config.yaml
n_kv_head: 2
d_mlp: 512
vocab_size: 2048
norm_place: "peri"
norm_eps: 1e-05
rope_fraction: 1.0
qk_norm: false
attn_scale: 0.0884
init: "normal"
init_std_o: 0.0102
lr_mult_o: 4.0
lr_mult_down: 2.0
warmup_steps: 200
schedule: "wsd"
MLP neurons of a small language model. Each row is named by its layer, matrix (gate and up: input weights) and neuron, and shows model dimensions 0-191. Each number is 128 + 24 x the weight over its row's rms, rounded and kept within 0 to 255. Numbers have three digits each. A neuron's up and down rows have the sign that makes its largest values positive.
After each neuron's rows, "fires after" lists the tokens most often just before its 100 highest values on Wikipedia text that the model never trained on.

L4.gate363:157142121128097125179119103172134146130108117153131067087132112140078126130123155166148097112132144092150124099141121109153149096106108121184179119122101125117151113120122090095136157149151125105135177096135185128131145110148146127138105113112112111148141108097165145112119124118133139114124115084099170135120122141147145080122128117130137134126125145149144136143132102118084126178134102146160160157137165128091156126140128166116184126144088184149120124124088130060149164119099109152137098109100149106106102116160122098108168067151132111110127129122112152109077109127104104141
L4.up363:151193159121167094141126101164136116094116105135142111083130137118137111131142178127137117110142126113122137147109156094138172092133122087119156126173126123117101098108113096135119150122170109122203131142118196119109107117146123143158098092157127144150088135110117090132163120132129175118103092091175140143124127102131131075130126128150090079141134109109132095163074124142123124115129109120141125158153139091154162134120096148133153099118122153164152119133108155138197160081130132121133098112092150150123104170134123129148158122123139131127130136110110161150112136122145114130
fires after: ":", " R", ".", " K", "L", "5"

L2.gate235:150142129144116110088142172122118112140172074138143148110127143176123173156089114124107126120126138144129086110105104125128112079137153144125095136132142140089191151147143115085114140130160152182163131157131127100135098177122125127118150145115096108146125100165117166097137105118133178078132099146172096123165167136156091108122132123142110135123117177132137119119134147142151131096134096144124176142119119143108111138112162140121142163128131162105150135096146110158121148115074086114103126145147079103107122122150093139127105144127138098083152137105095161150142142142170128115
L2.up235:171109106187117137121134153142176127148094144119142149108140136110181123134121137171097089130125152144096121144110126106134099105108140125065141128078107134104137162132148134175112115111122100135125106106144123129138112153112090122111105128128082130066164119183105140174111105153124159110143131122140119103129178147142124128165131144154109158139145134124112152149105135134132137152114114110147132172096160144122167132172161149122127119243081134128103123139125164125150124137124097118134149138145091132105131119121145100107153134134158147107156136106136124134099100131058143099
fires after: " co", " Ho", " Lo", " J", " T", "v"

L2.gate334:145134109114150166120128124139150124117133130074139126143115114144168139133132070120138129140103129179108123129166188116161136104129122094088121128121107122134085124116131085147148165124116120100135075118166112131107092109161131149080118140149111128122144092106120160091115128157146129086157118151141146128121133157150123095135078142124127133138124149103163204128113120135084149127140095159117147106156146141137156143104145093124115130113112141170142174112096108098155106093149118175153146090107108108151173141145122102126115132136102137141159104167136156179146136125118162113
L2.up334:151133124123092149090142150128119125095102141080072133145103124142165127150123120141090125113130157176128100083117134155137132124083122139112112122153114175166149158136148101136164126125134121121114173169162138142177106101137180132104168125127106130111133125082154152172134115127136147083107121177117153141091181120147158103137114101135104097081101172164133158135153129145151136129109131118135122120126139109123109153092150150136116151095135115106089143162138140149145139154148141144143144134127123128154145146116151170118140103103146125124111125106156131100140128077093115112
fires after: " ", " appear", " ("

L10.gate183:105131099105134129102169128154146138108131140163140111088132125145148177103120140122170115090111158107144138114102100125159102107140110112123142101085154121071150130147158138138148124154144114103157163134116120138103110113092118087139188168132130147096118100165116186092109109157140104123137124084124141125132107098142098150115104096095172127135155147134110081099122161143187103093116134114175142150092151146150121119151104098170125102113145081101143142170134112164117125100116121125135134120172130108146115155117136172117134125107132156152107125159162174168121114174170122168
L10.up183:119138117098113073105116138141146134105136131113112158149155157147150137134138123123129116089127130169139119109097128139125112086113082128102160130110159126151073136120167164083125161114079159121157116104125098133165148090153140142175150139126152133109097162128124160156173125131101094129122129085097104147115123095088094123135115147123116133112135117078132122109125171140101122129147100109087133135100190127118122126114126110116089092126122120111151123100158102162095103119149161132116108164113103092136142150136127104145111153071144110128127090165122076169126126114152063101
fires after: " ", "s", "y", " h", "re"

L4.gate365:145126117177132168109159152109075167074123136130153124168106108119087105123116116116127178117092148121147133119138141142111083066142109124145132128109086157108132120142129139118155119151143113142124129090154145137152185149136107069143139132157109096134150143093116109134150137103137099122125130146118107139123115116107151121125124124111142104108114127106089137111131121180107138150140082159206171161161088087125121128153134129145144146146196130131112121159088110127096167083089170151129093111130161108119142120173115132111113172114133131130117124144092113151135129104147104123
L4.up365:103180146131147093131127127142134111147163142125117041114135094101088085121092130175092156124112106125159106092138132130130115138102127130113115082068139161148119124111097113147127115139126092142172163131125144124158079157122148112086121085156114142102120132138121130132126108099129152110132142163131096062150143095107098093187111140133086110133108131066147154121158093162131151126111093135126114153131128097137124144136130154120155160106155136092116114115125135097121137104144123129124115147139142141132143115150098125162124126140083101100116128128116118137116184145186155130
fires after: " R", " K", "an", " N", ")"

L3.gate73:141153085167113089116087118140089160168125147147113152146107125158118106105141137131102115099147113073122199093126138092137113149160138164160128134156128167116118101127130129097115113115124107127117162163188119155151133167145094136163149145139111154111113158114123142189118098094147129159138099114106132113149141115114147130095122153115130099111130121098126147144178136207142101088143107156118120100135141144120094155145107145095106113137114155112140134111166119130132149089115111166103115161121129127140100115089146153134108137119136150163133155146138135144098104103163149154
L3.up73:173089171077134128097137125106103129117125100145081140147115125129157072132151161130119118130103110122096133088131158088133075128122121118114108133149151160161114097077133145086118123126152131159137116133134099157141140112098118158087158142121161143129142152107052149142131113153118167130122151135159143131132130137140140125107129163080119143088141073125130131120106153104126094129109121137112110100118119133131125134195131150162118115169133125103114138151080143110170155125148134144153079146154138088147127102125126119136130158159112136125120113119101119158186139133149140140
fires after: "\n", " Th", " c", " L", " W", "s"

L4.gate386:144137150138134149145112139115134124125120123143159105102097122086193115148151142080176088108130181157132111122104144124156138088145120106111164127132170153105140113154119155135131119107111119111140111139120130128155155119144150110099134153153101130142150108163110124123089080179157131124105103165086121111103133178101129055108080133109121112146132120137157097117143154158119156113143103133096129128125133108114124126106128118139089143132134113125123138125151130161079136160127111139115172151121093126113139112166199098102161129110139119129129127171161099124149125124146154107
L4.up386:089145150114127113126119120137123095100118083181130126127124120101116107082168126109095130083142146126090120158118148121104117170151141163104152128152122167074133116083136113115191157182173178130144122123157107142130105143102135138162143124143122180098121104103121077153099160150149126176125093123139144104118153109150133099118135105134137111116124122122086146135162167089161101127125138136106151111119135183128127155138157131163128118193112158120115123092094077112132160130150138155094157131144123093163171174134115124131124132120147129136103129142103163129108091165134099096
fires after: " ", " It", " it", "t", ")", " This"

L2.gate504:161142151135112105144120158119154126118079108115106105097114140132137166151092146095114133114103128121120073128122113157102135121098123146145165139118117144108174155138168100121123161126132137114141133104138134137130093099151152127113140107085126108158165102135136146113146108146129158114124098119144139145128092153146178138109176094153118056136124140057189137110129147121136134169141143145120144138095113146129177127111151099150136138127138130092131171115139122171121104157126149127111170158073144104129124126134125145144143112128127146129114132130128101174130136138121102133
L2.up504:120127123163110147134120125109135089132145118104146118120152128112137103120121074110086077109127165163121114109134150111131129141123145129140140184141125100084138131100144145085153115112135172155116157125124143124132175125118146115117099190118130143108147117124155143123116094143182141135135137112171156147118156152150134113121173116135130130094122104133169148125082090117163126108159060132119122105099158153127117125152119136137135135140111118175133128128138140157127120137137095100132081128094157159118077113105042106135139125133121154144143103112101120149136116113123155117
fires after: " co", " re", " Ho", " Co", " U", " Re"

L10.gate135:129129122116129113092158150148153146118088144151082119117137119141147134135133126103142114115114115140133126146180160151165140113136146140133097136155139125134143169113129157114148143127091173107080111098174120123110137118139125121103134127094138172135180128172176123110124087118107109109107143100114118137113105132099103139172139072121166125127108123084120177145135104144124120146129180165152137117110182159131143128096149145160103119144133125112138131127150152135127178133145145138147123129096147086063166100157105099098139097126116165106171106160147113126088184125119107149
L10.up135:155126064080132163163147123139157136165136118176104118091134128166110146126125126102137088130111107114090126121170128122149094081110146154086102147117111132126143130135123171140119129124125149150120120117130115170105131129124112115140133138137134143124152148144094151119118144145133123144124130128164119150129140112148134105156191097137137189065137137137120152129189140157122153108151132115147090155125134127077128138100135105145099171099114101067099184155121147145132175097161147127120136128085129106081161115148120139126105113123081136164135107120126081148079127110129062113
fires after: " |", " ", ".", "|"

L2.gate511:096160099115129167102096160118150130085136088095132102083107106139132124160124117138130130139129150101127152116139132107148160165121152128137135104109143115131092113118149120146144090112133113099123125093124111138123111153189130182167160143136128154088120118145108156141109122138105139113159153068111131141129097133113160173130164187114113065129185132140081114112187149163081125094148144155090133125126119130116168154095154087180130115072134145122123152126121125158137138106124131120140118130128145175115100085102132106139129158112136138110104114116151164156120160125097139180
L2.up511:103155118141147132135068081150147102109146089143131095120111117157096167155162103124122150121117171105128147113162120069119154129158161132103087140094149096141128091098128120177118110097176121097064105162138144155163144145152132147117144110123097129116136151136104110121132085086159145108174136093102101095122114109134123126157132136118126118116101115096107110134138152152112105131139119176096121163100103141135118152120107098111114113151124149146176119158118157098120120118093124138112137126115088126107094029148151147127115131132126187152149154133149129113033140119106139089
fires after: " ", " S", " G", " un", " M"

L4.gate483:141152124149133172116129115163196147119152127116116146124137126141127118134144122099108099138126129098165113142129125087125100120129156090076133122113147136115134133083140141116135153112126113126136128130164108143147170143142113093089162120118157145138143074135167138111119145130102092120134175105116131141109140120146114136133150076108124132146159143128098104092117165143174152083097148149140144113118059154137120143105149122135110119145136171144172137127088103146129116104102145098164124116139141147117146105135167092104126130132144174153137110117129090147111141159121134149
L4.up483:105101099109131118118130148131127119104089128089106111122146140108129148146119120110151127088075192167121144144152102116146117124158099139168136113127158148125083132152097130165157101120125128117105133130138126118088156085123131173143167133099166096092117126117161133145097128143125095110142143145131111135118118140119121138104142102091093114128117164112110142130147113160108102151093132128103123113099095083165147134130123119139122119127114090125090167148109039165126112140123153125099167115144116148129113124196109129118108160162112139137130131143153119102142131153162109181
fires after: "ed", " ", "at", "ul", "re", "ju"

L10.gate212:101149159148182148115135126136157133093115108078149135155093128122085134116119146115100120121127152154106136139133142093134162106169133124093128086157144145140146091130135164112134113130098148159117152175106186138117103124131120151099099110152140112163123152119135116120136144120084097144101120147122124138168152145160171123078133085112093124096127149199106114136112103131087126146122107169101138147097159087125118159125130161167128159110121126115117150133146136079143163137111126120103139133112107138096149149138116096126119107135131128105127100182159130079105140089129081131
L10.up212:091100101122135144123134132086146165121148155125105121144118156147120145152117120129110133190136152151111136159182153137136172093161155106084126134147153143089188122120106118107104139143105130115107182095153116151130140131115160115156105125123138166126187107126168139120110164133133122143075114130102142141160138155119118135085109108149091141137097114170160068134139115107115109123155117186126151127079126123125142165131113147155106139111113163105129151085123146096162114120114135130134178109131073181099112136144094089132135097132136088123099143134142121127140132130109104133
fires after: " |", " –", " on", "|"

L9.gate59:135193154096109112095108149101151161130136109100118115105086104119107134134144131100053117156129120146090121126138147129089135118165132120111138127129117177134086122154138130145142138135131121085163142111119139126129154158133125121144098093101101137167136124135138130136146121104113114132143118139135139115115135137090173116169137071109132114143119146158133122156133118108120114153100134172107129092122187122129120135114095160101139108143140148148156109116135169123128129133134095137119107133185090089132125160127062131144130122126100175175150169143133106122122120101140148162
L9.up59:129110165110129120117146158125094138139124126148136161106113121210096120139154159117104101123125090122123122183181133169102101129190131097119123117142118106129144155089165130131109115163132131161120144108142132125117144153142175094099134125145136146126139155127175140108160131083143150111103102143108112133129139122108186121151132135176167155130174100160126130151137111082142143113153174114131133148104124130104119156109157098111086144143117138125139100144130133099130133121098124149108176131116119110117127114138129114133100144139127117142125111113075161091093123120113093123
fires after: " |", " ("

L9.gate239:123144129114130074127160106160169159104086138189131081145154122086121141099128097153148125121134090150093171123158138103145099172131131149134133171123098077118093173147135101105139137119136116173093104115103148154161151104143120118173131117132134152156105133136158139140149148144134102160101097139098130118126154110105080128136159137137069104149110148106143090135147082124132121135105109173138115173108099120112192169120108150118146146143113108128138127111109096134140133119111101128114140126121141105128159099132127147108093088131081121132125126113147135149113123076164142136
L9.up239:123177153156155104122093130137125114154113099120115110150173180104122117164137106173144099157113136096078120093157128143113154113161106130157068138167112136152102139133158131147129147116124094138158108109140127142129125153140163150110118085162134158117094094145185124125128121097138125165079093154107171132158136129115177136128079103164103154099128092122126109177091130152119139114145116069124149122119112117141118073165112139093153133136105111113070140137129149128154080105135120103096141105102123138120151160121102141116089129129142113108142104091131089155106106113104144162
fires after: ".", " |", "row", ":", "–", ","

L2.gate237:124126115135108141157147113166117137153145136141122094111118129123131129154167108092118160078165195147130122130129131125121143131128156134132150134129094145155119101161158112148150142124129130094099117074143110118089123124172171135140111121116118139136088111145108121170130104116119180094099057150124110098143138118132052089133145100067080139143197094108143166150146189158117104144140102086147169139162159128107133118099110150129123129172099103113124135102105095112130121147117134144158129123126123108113118106137168129147100130140123106127147118119143154160111138166144126100
L2.up237:115154123147109139131128133094153137090113129123162196146104097156130125101104135161109124157137121122121137116117183166093121082129098178152136160168144119115133168112073143148149127140118163162116136129144131139168115110097107147084112127145134119107132127125115129155138136126111128122132057136070136134119130120182142121169149158132171147097151131201095134126139090126163132129151119137116155098076091137157109139106136114148131138165149150103082178114116107110124120135164147107158167124080087136142173137128174107146108109107119114084127126078127142117140100128156088106
fires after: " ", " d"